Part of a small language model's weights.
Size: width 192, 3 heads of 64, MLP 768 tanh GELU.
Architecture: LayerNorm before each block, learned positions, biases, tied embeddings.
Training: a variant of Muon for these matrices, 90M tokens, 5519 steps.
MLP neurons of a small language model. Each row is named by its layer, matrix (up: input weights) and neuron, and shows model dimensions 64-159. Each number is 200 + 40 x the weight over its row's rms, rounded and kept within 0 to 999.
After each neuron's rows, "fires on" lists the tokens most often at its 100 highest values on Wikipedia text that the model never trained on. A number after a token or word is its count.

L2.up734,177,234,246,211,249,217,213,193,220,174,188,138,244,228,218,295,191,165,230,126,258,217,222,212,170,269,216,216,225,155,214,230,195,192,202,199,177,217,184,253,190,209,244,166,236,168,213,204,203,199,210,185,130,173,202,98,228,211,164,198,175,187,225,204,201,215,274,114,63,215,184,111,181,294,258,204,238,214,230,231,190,280,150,231,156,197,284,249,203,175,238,222,209,244,160,207
fires on: "re" 47, " pre" 19, " tr" 11, "r" 6, "1" 5, "ased" 4

L2.up737,194,180,206,270,181,196,191,183,195,152,191,201,178,248,241,144,195,238,299,119,202,220,213,217,151,240,154,184,201,193,259,158,203,134,248,205,197,152,193,229,106,148,220,221,204,236,145,200,145,190,158,186,137,242,240,204,211,289,212,248,225,174,243,220,161,238,214,162,152,132,191,180,159,168,86,236,204,162,281,231,200,185,248,176,152,249,177,164,222,226,167,207,175,94,203,278
fires on: "en" 48, " gen" 17, "ec" 14, "ook" 5

L2.up230,152,237,185,220,280,161,269,204,187,157,228,140,227,170,245,159,214,221,287,151,145,194,201,190,227,228,195,184,279,151,230,182,253,208,162,199,174,226,160,184,134,111,221,256,212,195,196,153,150,211,236,136,281,240,192,173,205,122,291,172,205,221,137,181,218,145,196,162,162,236,186,228,203,186,162,162,122,194,196,184,210,229,232,193,150,186,155,241,292,209,172,227,184,174,191,226
fires on: ")." 47, ")," 28, ");" 10, ")" 7

L2.up354,196,249,213,222,237,212,245,235,185,119,217,154,185,265,89,244,147,263,104,123,238,249,218,174,188,207,169,119,196,214,233,207,168,238,176,209,138,261,188,182,213,239,171,210,221,171,152,245,160,135,165,155,217,180,210,199,233,123,185,149,213,204,256,240,220,219,258,144,155,227,162,143,246,213,217,201,205,190,262,162,198,205,159,161,156,195,219,145,205,198,232,172,197,267,223,211
fires on: "if" 34, "re" 16, "el" 14, "ial" 14, "al" 10

L2.up661,233,186,191,213,210,193,293,178,148,228,286,157,165,149,155,210,220,176,213,208,250,275,200,197,172,258,270,189,176,196,234,223,163,130,270,175,142,185,227,107,163,142,232,239,196,214,160,236,139,205,218,125,206,171,217,204,178,142,218,165,235,191,208,174,300,182,176,157,213,190,213,148,253,122,245,249,101,193,155,189,215,306,233,139,224,206,149,258,227,187,178,277,168,184,193,186
fires on: " S" 35, " sup" 22, " t" 19, " sp" 13, " s" 8

L2.up358,231,266,242,177,280,158,248,259,243,152,180,97,153,237,231,175,184,133,263,185,165,176,167,233,182,219,217,205,248,168,169,229,218,207,128,236,200,203,204,170,246,217,161,207,203,209,199,181,177,285,215,188,171,182,194,195,164,130,242,198,231,276,166,221,232,139,190,128,192,170,262,223,126,202,174,284,220,186,240,223,168,254,136,176,243,164,191,217,228,248,213,168,113,255,238,147
fires on: ")" 41, ")," 11, " from" 8, ":" 5, "i" 4, "ime" 4

L2.up739,226,145,225,183,230,187,166,161,186,187,223,158,184,216,187,167,130,200,192,84,171,194,279,228,163,239,205,246,195,166,230,155,224,233,194,157,202,202,259,282,215,142,155,225,272,196,228,169,184,186,276,223,233,197,222,264,182,173,236,230,213,166,226,151,144,214,192,221,140,214,165,217,240,201,236,292,174,150,271,181,206,212,200,192,177,113,209,243,257,229,144,235,171,129,243,146
fires on: ")," 40, "ect" 22, "oth" 18

L2.up439,227,166,272,205,224,158,150,200,212,162,250,208,152,175,244,174,182,190,255,114,223,171,235,213,210,269,151,185,218,188,194,210,255,213,212,106,210,303,275,249,237,256,194,253,199,182,219,176,168,223,204,181,267,204,216,154,260,222,202,156,217,136,201,202,196,163,203,252,225,161,159,209,198,161,228,156,186,220,202,238,207,157,259,304,176,180,130,285,260,179,156,133,190,112,144,218
fires on: "pt" 52, "ict" 29, "cc" 11, "ason" 4

L2.up390,198,244,190,208,143,249,145,233,135,197,233,221,185,155,240,176,213,232,217,210,172,230,218,200,132,212,239,169,279,225,235,202,222,210,175,231,124,84,172,161,142,170,236,157,183,181,218,275,213,190,221,231,152,203,234,238,244,226,233,239,187,259,194,208,131,156,147,182,120,223,208,220,202,190,190,228,239,176,197,250,184,163,217,181,157,228,142,217,89,205,199,190,220,226,194,199
fires on: "te" 58, "t" 16, "pe" 13, "iz" 7

L2.up126,235,201,193,200,172,219,224,210,194,226,259,126,173,209,153,259,165,170,296,163,225,169,233,243,209,284,174,287,141,149,189,239,218,212,226,196,196,177,118,180,182,237,151,169,259,207,175,179,215,173,131,196,203,178,217,176,194,123,213,206,185,164,266,284,148,211,236,272,181,166,196,176,229,269,270,211,192,181,259,179,182,198,267,231,110,166,141,278,224,177,156,162,160,147,215,161
fires on: " e" 51, "uc" 34, "cc" 15

L2.up66,210,195,224,210,217,191,197,240,123,233,210,251,242,267,261,144,224,191,181,255,195,214,212,194,238,250,252,243,231,202,166,172,187,177,148,101,238,192,261,231,90,185,247,123,157,123,160,129,157,216,157,220,183,226,189,200,195,215,176,242,192,205,204,244,118,241,181,167,224,238,152,213,165,177,193,236,180,207,170,109,207,199,250,211,200,271,187,236,208,208,257,240,160,193,266,161
fires on: "ce" 95, "ft" 4

L2.up693,226,231,124,178,217,171,228,206,140,168,240,215,231,153,256,167,144,177,156,235,191,176,170,178,139,189,132,169,181,177,183,186,222,265,185,149,213,167,195,278,199,157,137,185,165,125,217,212,180,230,274,237,212,174,247,176,165,246,229,222,117,163,246,113,210,206,162,204,265,216,198,205,280,158,206,253,179,168,197,129,227,230,143,226,181,213,189,226,197,285,204,129,108,180,215,218
fires on: " film" 41, "ies" 15, ")," 12, " |" 7, ")." 4

L2.up283,208,179,153,205,167,248,185,160,247,168,195,178,224,239,177,184,243,242,269,238,199,141,156,156,218,278,177,142,273,266,113,213,179,215,202,229,302,191,181,280,219,197,200,206,164,212,216,210,188,171,193,158,182,255,197,210,248,210,173,271,187,174,234,229,212,130,207,224,152,146,168,219,115,229,143,220,184,160,181,177,175,228,225,192,154,157,307,218,204,198,249,245,183,245,180,299
fires on: "en" 71, " Sc" 17, " sc" 12

L2.up634,161,202,194,142,212,232,135,191,217,187,210,166,199,173,167,173,134,215,218,178,236,200,142,163,234,204,213,252,209,156,187,148,234,246,177,188,183,262,121,170,137,242,278,220,228,176,223,284,249,155,223,238,209,162,95,149,201,232,160,195,192,276,205,201,160,200,173,196,238,242,185,236,187,198,211,243,197,289,168,186,192,147,195,207,212,169,220,215,239,244,260,257,233,184,238,157
fires on: " dec" 26, " No" 19, " tr" 14, "ct" 13, " pr" 10, " Dec" 6

L2.up405,198,181,206,197,195,212,194,285,169,195,174,141,155,186,275,165,214,264,233,190,201,228,122,202,166,201,268,223,168,217,207,267,170,179,160,194,233,249,216,165,158,233,231,171,191,152,169,194,251,210,173,202,210,210,203,242,322,161,222,186,234,217,225,210,209,114,269,180,152,204,156,184,182,225,297,220,241,153,256,290,245,121,191,204,222,167,210,293,225,201,179,267,229,186,144,248
fires on: " reg" 39, " part" 39, "cc" 8, " acc" 7, "oun" 4

L2.up13,157,207,165,258,230,242,196,109,171,226,227,210,224,169,263,288,274,231,217,173,169,181,238,229,213,268,179,175,210,220,182,147,144,229,177,175,191,134,268,164,199,263,196,182,141,152,215,154,142,197,183,230,145,245,193,221,125,146,192,210,222,259,253,233,213,178,214,116,198,235,131,181,199,196,216,276,226,206,181,119,215,265,201,223,194,213,255,216,123,272,210,318,230,265,171,287
fires on: "ft" 38, " and" 24, " Re" 16, "w" 5, " Un" 5

L2.up602,121,104,198,226,190,221,203,196,218,244,232,186,126,226,185,198,160,187,195,193,145,130,177,182,232,185,152,192,189,155,245,173,151,176,159,198,209,242,244,158,184,248,188,187,198,188,169,224,118,170,256,181,189,216,211,305,134,117,286,300,201,195,257,219,260,257,179,154,134,279,179,227,169,244,229,228,175,174,210,197,195,235,209,194,202,172,200,234,230,275,200,159,153,133,158,221
fires on: "S" 31, " S" 29, "=" 15, ")," 14, "$" 8

L2.up550,148,183,234,260,235,162,195,230,179,225,154,197,201,232,157,181,257,201,144,223,190,245,120,285,221,193,135,179,234,274,251,233,181,167,215,211,191,200,168,247,232,223,201,173,121,239,220,309,212,127,199,231,253,259,149,162,162,135,213,195,225,250,135,129,230,197,287,149,116,240,253,170,214,174,230,171,247,134,218,163,140,263,184,201,209,187,216,179,177,167,163,199,264,192,218,204
fires on: "al" 62, "ric" 37

L2.up59,166,198,258,182,210,229,159,249,179,209,193,228,233,164,157,172,216,148,148,246,245,211,202,225,252,223,174,157,147,235,275,146,177,221,146,151,200,189,201,166,260,211,183,218,188,218,252,213,251,153,221,183,158,257,170,180,218,205,161,189,207,263,186,171,202,182,233,145,193,240,174,176,253,147,193,224,162,266,182,130,137,248,193,262,194,201,248,183,158,206,186,130,190,248,243,217
fires on: " 19" 32, "al" 24, " m" 8, " or" 5

L2.up44,244,197,188,170,244,213,244,190,240,199,143,248,201,182,152,195,150,224,148,193,184,161,170,185,159,244,228,194,212,226,170,93,177,139,170,236,171,196,226,145,197,282,187,165,288,146,190,225,218,220,271,170,226,260,140,172,137,161,294,223,156,199,132,229,249,184,210,133,172,225,207,95,248,213,211,159,231,264,268,233,226,168,191,182,216,161,198,215,165,224,262,189,219,207,220,233
fires on: "ic" 79, " Ar" 18

L2.up210,209,194,185,205,200,313,228,205,192,235,198,161,131,190,196,206,159,171,229,168,156,140,242,240,193,264,147,148,172,233,158,140,138,234,237,191,238,232,242,213,206,168,208,260,225,181,228,156,157,211,198,217,190,229,125,240,247,163,266,197,247,216,100,126,209,232,217,169,176,196,249,225,267,162,280,208,222,184,179,274,225,172,134,175,182,228,155,220,247,174,208,238,262,196,120,255
fires on: "ct" 45, "ail" 24, "ite" 8, "pt" 6, "ge" 6, "ph" 4

L2.up759,191,211,228,133,295,218,245,167,195,282,177,218,173,91,213,192,162,234,199,197,159,169,189,291,241,215,197,217,261,239,269,185,173,260,112,254,165,208,183,192,103,243,266,152,198,126,236,265,245,195,197,163,185,208,112,264,222,175,156,197,228,187,163,235,219,162,198,154,202,260,181,217,175,181,184,131,207,211,141,202,203,181,216,218,167,146,229,198,209,208,272,178,255,169,171,210
fires on: " res" 48, "ter" 43, "ic" 4

L2.up147,250,260,181,153,157,240,182,165,223,198,173,137,206,154,239,210,262,155,248,158,165,287,227,214,156,234,196,177,202,188,165,228,238,161,161,109,217,207,122,194,244,238,197,166,174,157,214,226,140,185,277,204,162,186,253,176,144,198,217,167,223,207,233,260,215,210,190,160,168,153,239,176,249,201,212,182,180,187,96,171,157,194,193,185,286,169,189,170,200,168,179,158,249,202,159,218
fires on: "ay" 27, " Y" 16, " him" 13, " It" 8, " July" 6, " film" 6

L2.up289,248,157,193,231,262,200,177,207,162,236,187,217,174,207,178,212,182,139,133,194,223,180,195,199,234,217,225,198,174,147,236,106,157,159,216,163,262,194,156,142,194,208,205,191,203,184,190,243,228,264,223,179,213,189,188,181,184,231,168,191,238,274,132,250,181,227,211,158,252,185,185,121,185,243,202,238,220,210,241,194,193,190,236,238,183,190,162,227,146,194,222,218,187,202,223,228
fires on: " Ar" 39, " sup" 29, "re" 19, " ar" 7, "ex" 4

L2.up710,221,179,216,173,244,219,115,151,268,246,161,224,213,171,233,187,203,234,196,179,223,187,193,147,154,207,254,195,155,247,115,235,216,214,147,271,239,189,187,197,246,212,177,284,209,185,166,155,223,229,160,137,188,227,226,112,194,149,172,226,116,202,217,117,216,191,227,169,177,206,196,114,170,214,166,260,236,303,238,159,195,282,120,201,269,170,246,191,254,194,240,155,192,196,178,154
fires on: "is" 35, "re" 34, " pre" 5, "per" 4, "us" 4

L2.up761,283,168,157,199,176,250,183,193,237,211,248,198,277,201,163,209,167,214,156,180,261,204,200,247,204,201,132,218,206,190,140,214,220,168,265,154,152,224,183,200,141,172,229,179,211,168,247,242,319,135,255,140,192,187,132,165,164,139,173,157,235,180,204,217,235,198,202,248,152,135,236,234,153,186,226,218,194,211,227,176,222,260,100,157,181,275,244,229,218,229,216,149,159,192,227,107
fires on: "em" 63, " sy" 14, "N" 10, " com" 6

L2.up609,189,210,198,224,231,190,251,200,293,220,204,216,234,135,225,234,157,197,153,194,194,224,127,221,234,187,150,251,218,216,162,164,229,179,175,196,164,229,145,159,243,212,292,255,205,204,160,213,209,180,163,176,206,200,180,159,201,217,128,256,177,212,144,130,185,195,178,198,262,175,175,187,218,207,233,145,217,309,132,194,210,170,143,239,259,163,163,202,273,249,282,165,226,229,209,215
fires on: " P" 52, "om" 20, " Pr" 12, " Mar" 11

L2.up688,212,273,201,267,161,225,226,238,176,237,140,214,240,122,160,176,203,224,223,167,166,201,207,238,176,230,156,285,139,209,171,209,217,215,248,217,217,164,152,283,217,206,260,143,157,176,196,252,195,135,213,127,238,167,159,259,274,143,226,223,214,215,167,120,264,196,206,153,169,196,220,168,242,149,265,150,135,171,221,232,136,155,173,244,163,225,146,205,193,127,161,204,211,196,164,148
fires on: "ct" 24, " Q" 19, " No" 15, " sh" 12, "pt" 10, "\\" 8